config.yaml
num_hidden_layers: 12
hidden_size: 224
num_attention_heads: 5
num_key_value_heads: 5
head_dim: 64
intermediate_size: 448
vocab_size: 2048
hidden_act: "swiglu"
norm: "rmsnorm"
norm_place: "pre"
norm_eps: 1e-05
positions: "rope"
rope_theta: 10000.0
rope_fraction: 1.0
qk_norm: true
attn_scale: 0.148
bias: "none"
tie_word_embeddings: false
parallel_block: false
extras: ["capped logits"]
init: "normal"
init_std_qkv: 0.0274
init_std_o: 0.0
init_std_up: 0.0274
init_std_down: 0.0
optimizer: "muon_variant"
learning_rate: 0.00759
beta1: 0.95
weight_decay: 0.055
lr_head: 0.00528
warmup_steps: 0
schedule: "cos"
final_lr_fraction: 0.03
batch_tokens: [16384, 32768, 65536]
max_seq_len: 128
doc_mask: true
train_tokens: 212200000
max_steps: 6428
dataset: "wikipedia_en"
MLP neurons of a small language model. Each row is named by its layer, matrix (gate and up: input weights) and neuron, and shows model dimensions 16-207. Each number is 500 + 40 x the weight over its row's rms, rounded and kept within 0 to 999. Numbers have three digits each. A neuron's up and down rows have the sign that makes its largest values positive.
A block is one neuron, or neurons of one layer that tend to fire together. After each block is what it responds to, as a language model described it from the Wikipedia text at the highest values.

L3.gate156:502478515457473477508552434513531463443495507561555459518514539492464551460480486501492417463494480474416472485543522455499516477389453471473538460502516504524471431440537487490584505490505492566509520424539427523509536480493558567461456522449570561508491460460495478554518539481454583545451542511453483576547461471501547463520541497493523517510597561482415492475469368487565496480491423528468492497563535454502561470453530518489477517508467473492505518510505499475533515422487473432523420488523474530527459472605451502506519475483549523464484511469582569449431476473536460503
L3.up156:489568466511509455494517506499502476444500501501456615359471488500501518548543477585449466477546497457544543446549507562534465532490517452539484517485509479497520562529576516538478491499516411477499555459471561537447499540529550479527486464441514566589484430498508505474507456529546550508508483454556552492450559487533472470453491453463492483581496538482508525560444516488479541505486528467532527472522479587513550461494452480547496568473508528538505559510478472556479541521533505492455530470492531498546523560522439473478617472555482558519433494457457510465556526461450421492
L3.gate327:532547497502516424467562496449456502496539542453463509505533482459449544498525495503485475463461517490584484464597503471487499466425422492487561574499473475533417519499536541525516438483505475492547548487499474513500515515479607534497434570512401534536460517506504501502546508473551526567483537462477486462504530471505532493500537504544431555513497469534524451462486477618518495469542565551455489508530422583467526480490462502556543430442479525523504617495441473581439503532530563533483504473510478461537588524488432494516551429480523532496432452500528485498544567494498477471
L3.up327:509502493460488552495517505497489556427491479515452578547451508499563496487448559518494496475465488546486527531480532528537494470493517515478505476463493516523516479454460513508541486470431547449370530492443489444521509535503550581498500531548498535565523463535491484472500561568499528498470548498478465520427433459516521450539524414549488550498555613490528498552530467584513462487539511573433442567513507477517501504540537579544493447498500414539584461453550503505411448467453496502548455438475512498462531544485480521515517502453477524487477541473517422543441458532463423510
Responds to: Indefinite article after prepositions. The indefinite articles a and an in running prose, mostly after a preposition or verb, as in at a, in an, served as a.

L5.gate9:445519533456516419495547539449456479493560429452481537481492429463483519480531392503485495475512475488466505496506532528489505426561547514511555486484525538532512532507502525501462549568441457517519546446513488587492471507493507504488543517641422516538518504455472469463405416522498441555569488460571461469455514518541569551441452526526509540562478544491472490520486487423475473433510525495516460517525484519516497489507437462487516477537514478486526547515465517402506498446461487485541433462482499450472517536499505548485537506546443532505508508487471518511508492393421506558
L5.up9:562542461459565523426526514522487501513496490460611473538470469564566521499465520507534472588516484534483502503414407518469506459516537515479477476521513467514452506411560477450529430506525482551492500535432533527502521489523529467467485556452489428483576476537505519497501520588442455496517501526475496492519539500483467523501468470461479504486431489498489536462577494428451507449480477468513439534445554504452514526518517435527506481506510495518509561420472495527510546488532511603504544384527513498451436461484493474519463495535517488433525535509544500476513473457525548505
L5.gate16:506508432548494514457522545494469510427493511486583497500439429457475515495494490489465457501542479484511624445542482509518524476549483538416532551523533517494556546487520443409502488461498513442493535539419549534467464451501568468514554486577524518505557414523444479506502479516486508461578504513513478472531513426504564503582548471530407473543429474428491510578534518398526545453462480501459455508503462529520446465472472480529496507468485513564531521482476501466384469465481469485565489515455483467537507510393487458438440470540528532488595498461466503494438464440525469502
L5.up16:590423487589469510510491434460470485524484552523480464429507529544501542528496479497569503499453518488509528478521541551552452493506497490498454525527509573536522522558523497491554458511554475450556573597577448491499441537431469519496478501558512570476594499525519562468469552443443532527496542550461455496480493425481452541579526441489531552466505434546467438575524517491515448464483478507481453476430604432489499483494472492537529509580539470507494486457520494472482501465489465559522505508570533513424504456496515540527458468516598439551541564440491504427463479458477503503
L5.gate69:475539500523628499464506496489513481481486511489486525552486506421536431545494460522549534506498490460451460523471521481412503518534489384416556462541515495464458505491477520489524455473534489504529566522427526490525516543488436461442506530574605559534626515491507524463510511521536488411481544522522459496470466560549482506520571481507506545500562475469502551604491513519501579514512579499495474449539486493438548555501500478511510477510507473512527531479540536502452609447463445478474445528479521524493453456431520446596513562514479572485498457438512482459530474495401548458
L5.up69:464529515490485551489510464462545487506459458592496521510484565486567521588452490558500494512474514475472531466498493474474519468461489517421472433493503536492491503529498529462503484612474509503539474521510479467526471541470471548484449430540518530491482464512526559521375503515520569530523422480522518499499548452522509526478549524492541506531568549446477488521529567483616485453485546460497453390495574485489558465517481426520517558431579514476461476434516451410487491453574495443482487512507510479463519525548530551596518523527540473549390516520497412529464477469502457504
L5.gate88:446484563547461550534478516377430469469503471460500485496462474468538502512590444519465413558457500521495523509493566407402488514555586532517486465494514470502504512465503553437507472506531546531481474502492470559459478503512458449501439499459501450521498478556446522561480483535521494545502479471604546555562534444536578509453525542487528493438495542462491491580494573457527461589471483547444515460595501445463487466541491455523484479510516504538509500501498449476496513478458472522476429472559579456557452516427482549548427507560467525499550464423525509507541474500530422488
L5.up88:466474510536490465531531510507512560471504546468456495590512482435449492494541497491539538540475520544505456488464481408463496576459545467463476551477499481522534473491545476579524438524455480402539484493473522535547515480573457461545521511534491588446542601488488510538436488444461505485449529556551507543589554472559515489483484525534428501524459450535520512511508561522486497445492575572457538561492508523447525506482526520549465491494536521455518452514612538456459558514515500486467546466476576540558520433485506432538438483479505503495574492548515480458448505465484496453
L5.gate96:536519549481577528441511543528430472493454574476488530515487469529539514503457509417505501528512561519525477521491541507521448482444501491468433547545465568444476460473479504482496486534535483571555574493447511501576503487535539499441511452605498517513453435499516482470473470536547538464549499497422451416574596499470517547469539527516517482478488473486497502459539567479542574481506431488528460497453501511501515527522516363465436508519553525563460478533535480469427493477505523510522503554439567493555569534514490477499482462446517494499509504539450484432508518549514506470
L5.up96:488529510539496498477439489508524483479518464567449445485481485487428545539529458510509500498475601517465417522565491519501486510507542436480468452507565496474517491573481516542489514570524463551515563486507531503584494471574553465494514484503458479500385510544518460460433482583531431527477478518505461521494464502485487536458530524484470539600562466481464510459515424572487452490479435487479499476493460506424551409535466435460510481510540491516553521507506476463478463436513533504510449506485508563445461483540557513517501483446481557526502570475528454458483438535483493514
L5.gate231:496607494560551537511506470497557487493478507484492462467460524450424475544455435520538440477416522575539553579519481449470501501478440483424488459487487459583534529444464432461473531518487470537508548461555519477554522473555473493462476542541479455498445467490406433501491494509554527460530597505469425467464489524541577526489526506483463514461512535516465523488500579468467435525450521559503520452493517425498559483555403514484593535542458410530495516452503518579536472508498471496543498475515492525460493501532493471578514503481492451532453568403450491547516497497522469497
L5.up231:497480545570579525497486480528481545494504454551527426458442440510476500530502558487486471525518521435514462478491536529452507503469535511426467461511465525520482493525480504502488577449454498457541477511460433518503484560503506442541558448538515513527487535432438451466597506459551572463510573509475540499477508490524484454537555500539487485478425529494473554546503462447442492489513497535594469472474454435472546442549460487521461470546551543467512515525552483555423505446394527488496540435447504517533508543605510520522508470532587531524483539502478447493484481486468488477
L5.gate268:562496498518443477551556479488538549460531517470549488504466443518489456500456490450483518548442447487496462498508501539450443446468549428448488444484496545530468497523550457481487488525557548504532451553478410490452545459427501496463450521465530475583537503419515518454486506481575416470494444553480560474558533528485459498590518500530533509563487429561522497527451519468501525527503477528477522485456476504469499476567451461401546578508497552461518419511560517462465499530559488501480480492459576526533497514550490534477548510490463491547561472547503474489504543467493536443
L5.up268:527432548543476438474498551483550402452474509503533528482524550483467486556522452540504556452502490546512538472474443481489502525531573517511502522474474491552500517434544498438544540470469511524551584495510473564464448494521507528513467502548415500460499445479408536495479567509486507478478619442515471533505521490477497469526491460508421560477500453556508535499464479475497507550522503473489552535472516502492554440487530488574589440468497469518420449558538522444511461440514508471511509524548510555477568546477522515472481428555512488470469460408460590489417437511526565485
L5.gate298:549522468481472418512486538484443538459523522515515553445544530461581483562467474442542503491506493424560509456558603526543438511447613465438545436520518463509526518490492581401465489498521492533513500531452471444514436539521486421506490528497515524508538451479527571501423507519549435518528499523494502511467496448523548551474508518632429476480546523500496509506450546553483531554559600535470486544487512491543460555509506495521471483472487556533365468461507541443439498480489492488488528523485586500537555407500541503475443524468489501471465537498492493533448525509454521517
L5.up298:520503490364528416586500501474539514461493496430500464448455422532537548479507492528462540518452468544520495455508487464528472540474490466424534539453462449576516447533561490498479506508411554432510459430528503458525515489458512485496469482513472558579460532478565467521503532487519515467499465551477439554431512520508441486559528464551463480536474535515547540550426454481482544530514500489497508521454480416429473445490545484467568448509463524499453432429487546472511471469546558545502465456429532529503473524452570446442522448481507537507505520543435553468554519542461482523
Responds to: Early "el" word piece. Early fragment inside a word split into pieces, mostly "el" after a first letter or two, as in T-el-ephone, H-el-en, tw-el-ve, M-el-ody; sometimes "le", "pre", "del".

L7.gate36:466519446467516421521548567533527559451527476530517534507501565510533519469406449530486594496566468509488503478471539560474528543564494523504569473501512495463480444449449499598497550493516510463479500473481471543646526428488501509488501496518462523545481476451475500476520508496392517449462431586500524428521501511503517532538518537524463455470433478481489552455438492498570463492546522540483546451487446500396482541513533465564527527491535467501479508484438469526533422501496494440487511508512518471471464471499430559512527414546536446477470505449541514505445529393542487522
L7.up36:512474460532512525464491495526505493505528535512513492526509522472480474554503526578456547463476425516520518528562497495487569520466561512502499494431457466513546565541495503531553514464559521470520487450417465513426453477515443549606469502471526421519516579526420581532489464455526555568459589543526563503500425474526510450450513484442508443468486475524581494509462474495382491456509482423436504490526528532587522502488456523468490516581463452470453484459452483490443455529498548540550490468497506458548512460471500550432420533519484476528450480524561509488511464561566518525
L7.gate87:469461415519550505441474605444485548512577459510505557472512549431519480494528505579525573458558494477472511468487493549505485497542468471476518465479475509477508518449489490502517467478567534571486513492500480545472487534476405485509476448554538455448578514483510475512524552473436485466478499506464481458493542470526530519543474525588511443529478497445520433489479498531508561492477518485448543524514468510445580543374567484472490453544489544447533505526505472483490474480471395504527474582518557505479545510582438570482436542509492546471480492487521433459563432440500505549
L7.up87:542566485476570451487492479524512456448531491478530581503479546506473461539391537517542458466497528491510489512506557588479498397505526508500560564517529445541435556471510460524465458556499458482473519517517469609526556467473495528578555566556549494522490497527486562554434500452488561532538566444493485523397433526457484523488469479528393474525544490445468510596494568462517476533482465487411491490553526500460531490527482439489497454471501495461485393520477510561449539508459507504503489495560525539531558564559518488510477543481516482471513494524538464500439517472524497427
L7.gate191:536541480463465500508559505437465495443467522546568549429496478479485502545472471539479431492467549460481521498525515472538497500548418593511468464502507407437487498487497461479514476500544544474488455509482443493479471458549497508485436550526466477531516502503445476512519463445491487520567550589488546528476532463450512375501511626479443477522463551398465543452500484485485450467460522470534572498526519559466571514465468523535558495526504471521510543495460523489507503584474506493430457539537431491473473503550529481444419535543551401456554495485469506478449527459538515526
L7.up191:474534527511533460516531497449485463469462511505449565526424552441499478496499505528548525547515637507485480496497511555490536481520475514544554536552485465463515518479520525446518553592485518489499475459506528521481511529509490489541498511497481415517403547491462469486534568466469511473551576499533433519500478539512547540493421494435526490479492493549476482521588473446512461562545568389513531481458485478571503620513501539506474444499459461462510569492506432477457491545495487534516481492467533495620481443446486437498507475494549537477436515430498541409458535418492512587
L7.gate327:561530475513519501492507507471466478510520541537473525493418465472539481495541504531488492468612447463529524524539593530512481557457541558450498509515422474456503492502516503469485496474510490581515522469519514541550451465468514549488507507532521591444444493479486482484548517542498516454547544454468402397495488461442466438508506514441480463485564529499506512443536480449503467473516451481518523427514464503510516530526608482364483462530493451462527529468497480436537495388471529525500421518441465539462451473506423553449554536491558537452468425456450506519533483456547519510
L7.up327:477488502469568510531537516487517523458437517552471566487494555538440480491516511524549546476498547528522533508474521425461456569468549565405501472523480528516411496451467490477512531532503509521489544508568576510474450457511571567493530456484450426412478512537476400473546491479387499488570522434477453542539471554484582554489493426488487492442496496482511409523499487498498501457453451469489503433558468521550474546460529493492499444548573539425533540505514504457472463457489434574469491468455521451474515455601469505446511494506534504478489489548475495508588528578503518529
Responds to: Role-predicating copulas. Words such as was, as, became, a that introduce a person's role in biographies (he was a Member, played as a striker), plus word-initial capital F and co- prefixes.

L3.gate29:464434521587527483483504400532514516500518485481419507442523505497508454531495497562516509487601519549503555488545449481469477534442587551468469388488455535478532501475478514489508535531511492536544541564545504500529558478462527550497532450472485565599489499440481534435579564526479448469442508506526510449497500487465494478532486469509462516531456493534469539492544518524522485569476533519539455536476458505498479490531505429434627508543476405553469489504514488596452465474577465466538502457436480546494605481569451524489487559519473518534474512518474498520536502498427537491
L3.up29:441497488567526545524493435540485489486506501522476539467570532568473407522529527587459556472500459558470510482498454510516512541505542427399443436526489522504454537515448431479547498448475467505436498598473472452526560433511436516468507491513557529545507554510478570566512482486478506464497481521562448463525501425527451544514443497511467546504522550499519523506564457494558537545487473574469444491488521543499554513518480422425528524518456510555502560481553519488494428482527449467563471433445431476426545568487523484495503486539427418513518498468480527507492520511450518446
L3.gate83:509499481489519543488450476529457555501490542452484452429476502526519584454466564470417519514529477550486502494522504556541529512579534535470580428430528440505551605514488461436503444463592529473555479529503529451488499500500496474440509541537559512529496482460470476490493490521479473447417498514521477469471475456511446489541487452431519543492532472494525500434580470422542538582401489490414527473465449535554529495537528545539511558535538533468495508451446554550425505545499508450493482502554487448539570535481507518469439467600494493504518556493479489472521539432468493501
L3.up83:483534509520580514503548507526448534465488470442538455473504513457496495431494598475470519514492486512514515417575464535521478496509495521439499510465589470594505462460522511508503419471552535496551563518533509458537503466543515506508576528523479460494474519438482442541474527503482508457551508555470393575488543444526593485522568479515497514508524575430478481488617484492537551553456454601535491496476480495499468512513533521469515536506491427467525512486425489454517548482518491474494444539550430465514534529456487451496560437515553478520540506518531437515527452424407486484
Responds to: Mid-word fragments, esp. "el". Short word-piece tokens inside words, mostly "el" after a capital as in Delhi, Delta, Celta, plus pieces like com-b-ined and B-ang-alore.

L5.gate13:489459500505527477495471482554467466400551560543547539478523504529502482572477557488484512522521492479528493435587512588471546473599467555427582462452511492485503468541470525550487557490490461455461497448468541493494452478498496481497486470464531475545529460498521533497602551542555468526501461482535508472470488508447464535484507465536522506521594459482463641532532526484504525475525555545500533510455515545478466526609479482495522477504482563511561454436504450530508527589477486518535415467567448551479574510564511469458524562540412440506514531438478492478480458506517435489
L5.up13:538493481577525437518439459470512464484483505449430559498488467493570508523509588489602410457465504545516490405562591594415505535500459507521470510439489429570530461496429494519545526528544463533565449499492463540519442477500515442519493479498483510485478496498493474456482518599541443468491495511431474431563401523525473481444543492505549511471581467506577467519465495507511480525521452523460480491546475577417459502510469469521514459483463486477555487485471516517550453484516509507510498457504436470487501476471504490536446521470480472464495552516479528515516488503489486460
L5.gate30:485483473519422464456506500557454415495462481420450428573514516590527469489503524465457476485594485526536446551434534505476482483515424498504479469471551439480499602452500505465527561504486519447498567460599466532582516475575511521471502467447514546489488508446499486467506487508493535597489579473556527512449486456508534503488533472471542467451536466569533500536491476455510465498465482518485525536465430475507455528495528443431488483505490498577591520473471482461536552511478500494502513495517454503555488507538545545553542521576480481512503479499468481543491526479527462469
L5.up30:534458533466478529431462511469608560455519508499543479556442569497520485466484468473534467448502491539513503530439515480554501561504468573499558472533467573494444464413470501460520453570528428448481440503505493474465548598524531476459491481472491478495454561456484464414493419536490458520570550503558513517519562532487489451519530530542547481448443426470464513572457563489376503488508495501496549494489523532551475537529616468510505538554532482551465468485522482478550472501502426492516554553470436508517488553491504477550524457470450537502553455514551516507490497453479490525
L5.gate60:483520421504470408437483549535515522487580565474466607454504628476474475527450508557549432510568499448516553529466521488455461473546478461446485499455456419436469493433513462548506528534506494524468542511449434518481454466478483488567517547570508459522450559570492537461487591550468489500553548539501479529507486530558462506537454462486504449487547490539559495493469499488489520459490491511440575504457414491512515489549443450533462486480507517500488511471514447501589464522431473514452510523594512499515535476523437557445488545513498504530455523474516511530454511399540528507
L5.up60:491482515454473431591504578469466539522505475519525567523541564466459515551521545469439512523442480513488483457515520510528480517495481536480508423524507453462533484511411444503514474560601464465488474472519478552532502498586478461470579504466495461445441461570463505488547504513533538505532430549506521473555562476555410544536516496492474508488463536576554532544442485531470486530448548499477494436526446430477488532499537528466517465524428472449483426516518435527553510571469458437472527500523490486452542471486471520513499495437519529448472458529562575472484489530503492564
L5.gate126:524520443485477552509486546514394528514504478579505535491492503435553473502501436478424480546505472496553553486503479560485484524511509445492493456487552432555507530488542499531552559448476510540536421474475518523502515511518471471516516432464437565526460486518561497511469501498563524584501506497369426447467452496455497533444413467480532437505520552454541499475535475533519539568446510512529503544505559517518539559529582469530473533527483479492518460420482495502467577554552477482580441492508471519423461505493419489502392532426523530512438476479485518489531471514552491521
L5.up126:489496480494472488549447485502445529512515436489465467482484476489498480482506475513549473510504502479517488522547490514550469494524459553466475501497524489439464556442525530487482499446540461564468466511492523503451468450454524489527513472441451496552403494470465532568509481531439507534533476527474512530411505524480525486596520420470535495479527432398560477512489539532516571413581516432432528567526475492494499505429443543467557500503468529475562455495497467432554481533479450555483449471516454544531491526522504535466455528459530499465420482539582507539534552517458622468
L5.gate144:498465435551514455519475510540459518453509514501546487483487490479487445543492501524483540540448503559512553491489478514514468399429463464574552485461529561470506459519525504566506520542504559530535471483538501564453485552514493537512525495561544493544507535482546517460562546468473562499560563491511412570425493513515469476492446513455550492506544529449528528484560446534475437464508460491428537525526504452443432471510491478448594461594472536492566493473541449507462541570508506465528471519468501572480520514513508573366520498530554505511492526513612502492469485429573461510
L5.up144:562497471530497487482453512495435562474574407491478522521524503462471492516457547538454536518507534516546529581482465513473537447482430491489482476459504400446456487525496515473482496476508458485544421466472490488561496526544462423494500509513531472513388483492519516524605553463571524547574522528532454494417509521513466464523450487513487518524436455441524517477520469534519453507495448479450480510527444497497469518518507535492550480477561563427532508489552420519448523480555489521539506516536516525406545537518506520504514466487486493445475476519573524520535468429494485532
L5.gate180:558456475549443531486550474481507497527536473515542497481543441512517519571459471518464498563480494503459482427528487508491433466474466517439520476494543495532522531446508600539463476461508560443492477550522513560529429511564463516490537509422500506567514463492516524494489467484516550492536538533546484500522384503456523514514504512520433455417506519601541368475506509471441543441505485472476488510518502465524515481486513518488519472475534468531503505532553447518417492531452510476488489539475501521518553486517553479504561496560534599495465464534592595457453519536555371454
L5.up180:455497555483384520430535503541495534493504517506490545524564516541548517536445553413503463560431524451487487437525476531529475492503483483495497501489549508498533558455510506477496496518466534540465490520490494520508404495515474486536487462474514546594525520419543518381476535512539575451445466547500467515500501488474502411516435506457454481539515532497510436401489453449454616525437485544537483499471434464486539476470540493466534475470596474544443517584454516557528501482496460512472462548526500472552491489481546435520538560519496488482508461444498541525504489550544480460
L5.gate360:514499497534426532524457493477513483489558511494540586431420586523517448540482473533490467551574512475515498552427613483591487506451441462505521501496542447555533540506500496512480406424526553540538508507494492535472491494482504524480456479409542504545441543538493448510466520462486486559552441570471532477556476547484438513516501503469464520532577485472576484502487456509519461538531479534471532507475535435425510526550434523515509458569541505422496476503525476482502529508479491493497474502586446577528475473591424477518548481472493501464481544477476513471429515519483504539
L5.up360:506450407512485513526512517507519465475450478541415529480542456500465455549519499502527445455571464485484454548521483532526439512507476469463499501497467485516525491522557486618544585509550452481487525539549518589488454456550446460490513455507487561487553537518510496562460448511505537516545480546476578480510458526507568538491494477468511492478523414496555500452468467546500473418497544502513516490473515469428516478495489537522551518491491590558574467439504390503479491476516569453428502537470530466589541480549478477554504478448503485505437567479536571438425442468489508543
L5.gate380:500469520451535469461475490439461543449465508541581421456499477562565471534474541498520451501534519435500551556533531505475489447457523549471507509487536466482484481513541559495451512541494510546513450510570483487520467504421470539562578468472556487549527518509495462524535556437570545514535504510500538481490442473591474441522503470531476485551514462522480466429487538554527595517561560496472540530513493439505500522501571545485507468536535564574566486487565465578512456510510432524429499492573519452512536518470473486526439468493387479534471538471520496540546439466568534484
L5.up380:588442454520601477541487466522539536540583547486485547491478538570462490539488536504517470471567529492497514498475482478513512479406480530467510487554518519584484534464515562519461492517457482491471455476519524464484548479517458529519540505541561584506473492400588435454453525482525474425561413445553435511516420503433477583528509517463494466506508465509448507508472467454503508520452543556427494482551535466559521524509439452449538445506567491458511527533566491467503477484421423518455445529521463516500577481445485558520473491492510490526502522504495526544522493474474486471
Responds to: Role noun predicted. Determiners and word-ends leading into a role or status noun after as, was, became, like as a, its owner, professor of, former.